config.toml
n_layer = 10
head_dim = 64
activation = "geglu"
norm = "layernorm"
tie_embeddings = true
init_std_up = 0.017
lr = 0.00141
beta1 = 0.9
beta2 = 0.99
weight_decay = 0.16
schedule = "wsd"
batch_tokens = 131072
seq_len = 2048
doc_mask = true
train_tokens = 520800000
MLP neurons of a small language model. Each row is named by its layer, matrix (gate and up: input weights; down: output weights) and neuron, and shows model dimensions 176-271. Each number is 128 + 24 x the weight over its row's rms, rounded and kept within 0 to 255. A neuron's up and down rows have the sign that makes its largest values positive.
After each neuron's rows, "fires before" lists the tokens most often just after its 100 highest values on Wikipedia text that the model never trained on.

L5.gate750 [147 139 115 138 108 179 123 157 140  85 112 147 150 132 149 135  89  78 140 130 133 123 120 113 119 145 131 131  99 154 139 115 143 146 141 107  98 140 105 125 115 138  86  72 127 108  85 155 118 179 182 134 126 130 149  92  97 149 141 145 119 167 124 112 192 136 132 131  96 119 147 127 131  87  95 128 102 101 104 132 125 147 129 105 128 146 152 100 131  75  75  98 182 177 113 156]
L5.up750 [113 138  98 157 125  93 115 133 153  97 142 159 127 147 133 151 112  97 111 111 134 118 169 143 101 155 109 129 137 137 193  99 115 144 134 151 116 123 103 151 133 114 112 116 122 104 157 146 120 150 138 120 129 115 154 131  34 128 130 165 106  99 134 126 148 122 183 159 132 126 134 109 125 122 119 129 121 117 151 132 134  96 155 134 119 115 141 142 107 125 133 119 133 163 128 113]
L5.down750 [150 136 125 105 107 145 147 105  99 142 160 103 149 132 136 113 125 103 128 130 110  86 122 130 107 153 124 117 128 154 159 128 141 189 161 103 167 122 124 147 147 141 129 113 145 113 146 181  96 124 183 153  99 111 147 131 169 123 171 152 130 118 186 155 160 128 127 136 110 145  92 154 145 122 122 129 142 177 132 139 131 112 182 142  68 171 150 115  92 118 140 113 121 146 139 158]
fires before: "\n", " The", " It", " He", " In", " A"

L5.gate1040 [183  70 140 135  99 180  74 111 111 158 111 142 177  93 154 140 138 125 121 118 156 135 128 140 119 133 100  85 126 155 159  99 139 125 146 119 133 147 107 169 152 119 109 138 122 132 167  84 139 137 129 133 114 113 147 150  73 168 104 139 151 134 145 174 139 175  98 143 139 175 112 139 120  58 122 111 166 121 150 167 152 144 102 107 127 123 116 112 131 170 164 126 157 145 160 115]
L5.up1040 [167 107  69  65  96 132 166 132 113 105  92 123 197 132 163 139 127 113 145 139 130 129 150 125 122 123 179 114  94 130 139 158 125 123 145 109 130 154 168 133 136 133 115  86 119  99 111 151 118 156 130 103 136 150 136 133 133 169  93 114 133  99 116 127 149 109 147 150  98 127 107 108 140 109 129 105 116 107 159  95 128 135 109 164  87 142 201 141  91 103 100 111 128 146 129 118]
L5.down1040 [121 139 143 130 121  93 116 148 131 113 126 140 154 118 114 176 113  82 127 137 147 147 118 132 113 124 144 142 132  89 131 156  89 120 116 128  78 138 145 121 122 162  92 126 128 151 112 156 112 125 156 145 136 154 114  95 115 171 112 124 153 104 101 150  97 166 125 129  79 131  88 108 125 132  98 113 103 134 126 146 118 152 166 145 110 138 113 158 157 126 136 138 106 147 112 137]
fires before: " |", "\n", " 0", ".", " "

L5.gate905 [127 108 123  76 116  96 110 107  95 167 135 149 158  65 132  71 117 122 151 164 120 133 163  78 132  94 105  97 150 156 122  87 107 124 125 147 103 125 116 145 158 145 125 105 149 118 113 131 116 154 139 128 121 118 114 144 141 119 120 128 120  99 155 115 150 141 147 136 161 150 103 155 113 135 105 125 131 102 123  95 118 143 129 155  97 158 157 128 107 130 124  91 151 125 134 143]
L5.up905 [156 108 141 121 129 130 158  98 102 100  86 160 175  81 154 104 124  96 122 157 125 166 104 158  89 100 147  89 136 140 149 135 180 150 128 141 130 180 144 132 131 130  53 102 121  93 153 163  74 126 106 138 143 125 142 168  71 150 115 116 135 120 145 129 180 140 131 116 146 122  77 117 128 108  91  89 148  98 118  87 139 174 152 138 124 129 146 120 123 123 165 144 172 148 156 129]
L5.down905 [128 159 161 129  63 139 109 133 118 113 117 108 138 134 152 136 126  88 146 112 143 122 165 164 154 115 142 123 141 102  81 157 124 122 129 158 133  99  86 151 146 132 123 153 124 133 136  83 141 128  98 158 110 124 141 125 107 132  74 137 124 168 106 103  86 166  72 134 126 156 130 124 125 154  95 123 143 152 119 157 133 143 143  80 117 162 108 123  96 154 115  93 128 104 146 103]
fires before: "\n", " ", " |", ";", " —", " –"

L5.gate789 [131 104 156 114 131 117  90 138 115 119 151 131 142 120 121  84 133 147 106 124 148 106 154 149 130 115 116 164 139 149 129 118 136 126 164 104 168 111  82 110 129 139 117 159 142 149 145 136 124 136 116 133 143 119 127 148 118 207 118 131 143 147 132 170 147 146  88 113 134 133 104 107 117 114 124 118 141 116 107 138 130 156 184 113 120 127 123  68  95 147 175 153 134 157 159 143]
L5.up789 [112 119  85 126 140 145 138 147 139 122 135 155 146 123 101  93 153 117  89 112 132  94 159 118 138 138 150 126 106 102 150 112 162  81 128 107 113 138 121 157 134 153 147 131 133 115 158 142 157 102 155 135 139 134 145 120 133 144 139 128 113 107 160 120 130 160 157 133 141 145 121 146 149 182 168 123 143 158  49 107 129  94 124 110 138 152  97 111 108 160 149 157 184  99 135 152]
L5.down789 [ 89 112  94 127 136 124 123  91 157 139 125 157 115 128 119  94 102 176 141 127 141 152 100 163 124 128 122 139 137 115 118 146 130  97 137 111  94 138 137 135 119 139 119 123 142 138 156 194 147 155 146 118 141 127 132 113  99 113 117 128 100 103 144 123 138 139 156 132 189 149 115 135 122 161 123 131 137 151 116 135 119 191 169 109  94 210 130  98 113 140 167 129 150 128  88 157]
fires before: " ", "ing", "ed", "er", "ers", "es"

L6.gate711 [119 145 110 131 163  78 143  91 158 162 116 166 130  87 157 123 136 100 134 154 146 156 104 125 150 121 129 135 141 155 176 143  70 117 148 149 129 124 143 135  75 146 150 138 136 121 128 149 112 103 105 136 188 127  88 137 121 172 146 138 138 134 157 138 109 135 169 104 122 148 112 143 116 118 126 105 134 151 141 133 140 168 132 123 166 133  85 116 122 114 120  97 126 104 133 143]
L6.up711 [106 123 193 114 169  84 141 125  81  93 129 125 125 125 139 103 130 130 119 118 146 126 123 116 175 126 181 124 102 151 130 144 129 121 104 130 135  98 132 128 170 192 108 175 132 134 145  79 119  99  96 156 121 137 133 118 124 163 114  99  74  98 130  99 134 119 125 104  83 115 137 123 128 132 114 117 131 155 166 148 145  91 162 149 139 100 137 121  89 130 146 145 118 123 118 143]
L6.down711 [110 148 153 170 114 109 172 129  79 137 137  91  99 120 115 134 139 118 125 148 123 177 181  99 165 132 112 138 144 116 126 128 127 115 103 107 130 128 144 136 112 138 133 111 129 125 133 114 122  72 113 144 137 152 121 103 150 158 127 102  94 134 122 132 126 106 115 135 122 108 125 133 110 146 126 164 103 113  90 104 147 126  70 154 149 169 127 118 141 156 114 155 105 143  91 109]
fires before: "\n", " |", "%", ".", " ("

L5.gate812 [100 115 186  98 164 118 105 105 130 133 112 128 155 111 157  93  97 124 148 146 111 115 131  85  97 119 122 116 116 149 135  76 127 153 123 127 164 130 129 176 125 162 131 107 145 133 160 147 102 134 102 113 156 105 143 141 102 158 182 134 164 113 163 128 146 136 132 118 112 141  71 121 153 128 128  99 166 145 175  97 138 165 127 131 145 115  93  98  97 111 152  85 163 122 136 154]
L5.up812 [130 121 126  81  86 143  93 129 129 130 102 122 148 113 163  91 186  91 143 158 116 107 132 106 111 120 150 106  95 174 111 142 146 161 114 128 136 157 137 127  98 143  90 126 130 137 131  99 172 113 104 120 135 148 118  99 129 136 150 115 101 143 115 118 112 116 114 120  90 126  90 117 136 141  86 138 116 131 136 123 150 125  83 151 133 158 151 128 123 117 112 109 154 107 111 168]
L5.down812 [111 146 130 112 107 135 114 115 122 165 124 134 112 183 106 130 135  63 157 140 159 117 145 127 144 112 121 150 123 161 134 143 123 126 140 132 152 131 122 164 144 146 126 127 106 145 115 106 153 119 141 109 112 160 129 138 166 152  86 101 139 106 103  86 117 187 139 151 142 128  87  81 125 135 104 118 128 150 137 146 137 111  70 145 120 166  93 125 152 161 145 196 174 147 134 137]
fires before: " |", ";", " 0", " 1", ".", " 3"

L6.gate498 [149 172 122 186 154  91 145 126 130 161 138 139 124  98 136  81 125  88 128 111 142 100 101 102 113 115 139 163 151 123 155 129 119 120 102 138 105 113  92 120 102 167 112 118 145 153 164 166 102 102 122 144 142 108 165 131 113 114 137 130 164  97 146 101 121 122 140 107 121 120  97 135 124  95 109 130 127 132  80 162 150 125 155  89  88 113  89 140 107 165 128 111 110 107 131 153]
L6.up498 [128 116  96 151 138 159 118 119 121 142 127 179 126 134 156 123 157 158 159 141 125 116  98 158 121 132 114 134 126 119 126  99 172 151 146 153 113 134 147 143  47 131 137  82 116 110 141 150 109 167 147 132 160 157 125 119  65 125  95 146 124 124 125  98 151 118 181 129 153 133 139  89 143 129 144 142 133 143 141  89 137 117 154 107 114  97 141 110 139 128 127 104 133 131 157 116]
L6.down498 [117 123  85 109 148 111  79  63 118 112 122 125 145 113 151 153 122  87 131 105 132  90  82 152 126 113 108 139 149 152 155 146 139  97 119 143 132 127 150 158 133 146 161  99 162 145 134 170 146 109 147 110 140 142 126 134 146 151 125 103 125 128 101  95  77 160 144 173 109 173 138 133 107 133 155 131 120 120 108 142 136  83 125 131 142 121  80 119 136 123 125 151 102  87 143  96]
fires before: ")", "A", "E", "C", "R"

L6.gate318 [ 94 121 156 165 150 161 165 126  81  47 107 114 151 147 172 109 115 155 113 110 137 119  90  96  76 126 173 110 155 118 109 146 126 128 137 134 144 126 155  80 143 178 121  70 167 163 180 149 140 132 152 118 135 135 144 105 151 153 126 129 105 143 155 111 143 124 119  93 105 114 124 121 122 163 109 132 127 120 157 136 135 132 158 146 159 107 132 118 118 157 139 130 151 133  81 141]
L6.up318 [123 128 144 147 119 126 117 137 148 147 154  98 146 104 195 127  95 106 155 131 137 151 109 112  71  97 121 147 143 123 124 104 136 160 105 176  97 101  94  98 118  97  77 130 174 126 178 183 134 131 148 138 165 101 126 148 112 131 186 112 131 153 147  98 108 103  82  91 127 153 134 113 121 121 133 139 127 134 100 152 158 152 144 128 161 110 147  64 115 126 111  89 125 161 118 174]
L6.down318 [152 106 136 136 135 142 133 163 138 102  87 125 156 132 126 132 102 123 143 115 133 113 113 127 131 150 142 131 128  95 115 149 107 153 122 129 131 157 125 134 133 114 133  88 106 143 124 131  96 140 122 133 145 119 110 142 108 111 122  97 129 119 132 137 117 104 109 126 112 100 149  62 110 152 132 138 156  68 131 142 106 157 159 163 115 143 126 126  97 114 110 151 164 146 113 126]
fires before: "\n", " The", " He", " In", " It", " O"

L5.gate480 [128 132 154 113 129 107 120 151 124 122 126 122 109 123 110 100  90 137 127 135 107 148 130  58  88 115 115 119 178 112 118 108 169 169 103 128  77 120 148 117 108 148  73 136 107 155 164 136 118 158 120 134 138 122 139 185  84 167 129  93 150 149 122 160 168 116 129 108 121 129 102 134 127  80 143 116 119 120 169 129 126 115 157 159  98 116 152 133  86  81 114 140 147 184 101 141]
L5.up480 [150  97  94 129  87 119 109 137 130 141 105 168 137 123 116 148 102 132 158 132 123 156 126 105 102 137  96 120 121 119 134 181 137 124 157 123  99 144 144 104 156 114  74  82 102 175 160 126 112 148 150 163 129 123 154 138 112 170 109 138 135 144 127 102 127 111  78 116 101 150 132 162 127 108 113 137 137  77 120 159 132 145 125 137 139 109 153 136 165 124 119 105 125 150  94 161]
L5.down480 [137 122 102 124 144 145 102 126 105 106 126 107 116 116 123 140  63 138 135 125 121 107 107 118  78 111 131 108 164 102 118 151 140 192 149 118 126 176 120 131 117 131 147 133 117 146 130 190 119 124 131 150 112 139 114 162 128 159 155 111 117 118 136 134 106 106  99 152 109 138 125  94 139 128 147 130 127  88 142 132 122 143 150 145  90 174 124 100 144 128  91 112 140 149 115 129]
fires before: "\n", " The", " It", " He", " A"

L5.gate787 [163  86 167  99 110 202 133 118 110 120 106 118 136 120 131 103 111 113 123 126  93 132 101 126 117 137 118 100 131 145 134 101  96  87 123 167 136 145 150 143 149 167 128  77 166 141 136 116 118 135 129 156 144 137 163 133 133 164  92 119 113  88 153 129 155 140 115  74 116 117 106 121 138  90 130 107 185 151 104  97 143 158 111 151 133 143 144 149 113 118 135 117 119 140 117 175]
L5.up787 [101 128 102  86 124 110 113  93  82 132  99  99 152 105 153 125 153 156 189 174 149 165  91 141 118 124 155 129 120  92 128 116 180 148 142 143 155 165 163 119 154 132 114 129 111 116 123 128 128 115 145 128 138 108  95 158 146 174 129 144 142 150 134 110 128 124 158 120 139 152 122  92 122 119 141 114 128 109 128 132 118 147 123 152 133 157 122 103  76 155 117 125 135  87 127 148]
L5.down787 [203 139 132  87 132 130 130 123 162 147 119  59 108 127 110 139 100  90 171 148 150 108 118 108 114 139 166  84 115 119 148 104 129 161 137 154 115 124 103 115  89 185 117 150 157 147  81 146 166 165 140 158 124 136 126 102 123 144 164 113 115 140 109 116 124 149  91 122 104 139 132 103 129 133 105 127 158 126 146 146 128 150 124 121 107 103  94 124 101  92 152 162 132 122 108 139]
fires before: " |", ";", ".", "–"